Part of a small language model's weights.
Size: 13 layers, 12 heads of 32, MLP 1536 tanh GELU, vocabulary 18563, 30.2M parameters.
Architecture: LayerNorm before each block, rotary positions, biases, tied embeddings, normalized queries and keys.
Training: a variant of Muon for these matrices, 313M tokens, 9537 steps.
MLP neurons of a small language model. Each row is named by its layer, matrix (down: output weights) and neuron, and shows model dimensions 208-335. Each number is 500 + 50 x the weight over its row's rms, rounded and kept within 0 to 999. Numbers have three digits each.
After each neuron's rows, "raises" lists the tokens whose logits its output raises most directly, leaving later layers aside.

L9.down328:533503472521514507455542586487587576552517564488518531447582492505603541451518516477552468523476407506474495492453471464466513588418471437569548461519555479492425482449473460518546451486448448558427537496555482441576594431545484576505501412562470414561618514418524561534465569529542516501464491532439505402504537486472460418483461489528448509495477466531490490548434450514493464507489
raises: "tioned ", "ited ", "leading ", "iting ", "ted "

L5.down741:500491492481442468430508574486458586520500541492417427567562489424500417453457535442534467487447507547474548561476520552601454540515493587490475550524421484485549484508512460481495467504479443495444474483502430422567589498588463439472449503429544504450519466544561431532565488472512522509582537479521422518584477490388512656546505533591573495501490374482472493520544563428603508514518
raises: "daughter ", "son ", "son", "daughter", "brother"

L9.down27:598427458513498622444474674522573517480493596552564481589582503566544478467568441533463573437523436419531563510526439545457432457499458460529511436458549452421539500477478443520417518533487485466459521537514463467472470534509431485441541440486432429477444573495454542584520566620401445532503499551569430523501489428514542538529489451417447529553583427612481516475469529517469550427504
raises: "ize ", "ise ", "mit ", "better ", "ish "

L9.down300:520505398602471491440503476494538509501489471584535536509468601473567506516548520452479557494478499511498473538480571481624411573526417438531470552535550516456500537563462440427484537529554510570484463506577467498512563547571467505554521600554532452489585530507519563517467474432501442483576531465437501440408488459423564488488568439438500484460468474430515434526464470491482462575547
raises: "up ", "off ", "out ", "an ", "off"

L9.down403:510622517552476500531504427535483607473594507533577482524590473463462479412427554555485522480482532598464524533477547565471506357538514497516499544438509528430463519486521414500506541537543627504477563519443473445492640504534468502477529526489452546483512427581469549577503482584461575493503560444473510451574552483573530530588392578490574565484507485538486602533461452433563469595419
raises: "south ", "north ", "west ", "east ", "right "

L9.down407:504504433442454542581531445550475470454481449577538539527511496525516438572506417467464500465545438525548547545461554487409465465538454526525493511482522554603453456580474465645578509440456487506518478529491522578430421466463474463510537611531435501462555594446463460542584479515520539549513523428490497545571553563458348493452413520476478417518429469564541535481636421528477454483606
raises: ", ", ",\" ", "…", "; ", ","

L9.down1460:446437493521473485495496521476411412435507474431561491447553565564523510482516509461477493499529439604368452565522486549478467529444449594464499521501566520571560514573464515475578592447489531404391537515486470537491517422436434458465583562518541489498581539413515467578561500486539571549426462444515485543488489460488517603582516429503444449402561501582494465484515448484480529552434
raises: "means ", "issue", "way ", "measure ", "necess"

L9.down854:460526421570523502620443508517532544542475502487525492475538499549526528477462546445395547519538460526505534554494496494465415511554467485494542494495446438448557597494563516502493560506529483483558463470441555474439475430571408509566481522520492455622572530523496447514493525474539534579507398426521492501543566511534488476466560450480493535481493611510517484522438452499426551432486
raises: "to ", "towards ", "Command", "surname", "hard "

L9.down133:366541520493444527428507553453418537576573567525556549436557398569483410532456500606534582472474496469492492507431562560538420462418557505456589448519491532544461409363480514465397495402533579481512506604517456559481492519511588514521507542526459555446552477550515574438456482477516543522502452562540529485565450461459506551541475454478429572500591470507474457567487481527382525467535
raises: "II ", "II", "V ", "I ", "III "

L9.down580:527538515484552512470523538552546446642551477511511461546494431553538522565522485502477447490486510532439478483482543590535485515423420514525474486562506630478525539513458527492498447502489509503521451406548428443462489490432554508538548507505464467607545521469514600529467414524472534543449547491503445631617512474516529521488426544411529521503417503539515591522518560501486576514452
raises: "mother ", "mother", "father", "father ", "parents "

L5.down11:593548524616473535555542593467510480482534489509524530582570478567510418478545558496501552476546482452531530483559452559521434587431421433553469451541544519489499478448389452482453443491472503471571490499514499519481454477402416504440508545535509497398582541539487454518467486464455540475567401472521534517448514494487505471469576494490532513573571537565524614441479501478474505496560
raises: "them ", "themselves ", "itself ", "himself ", "any "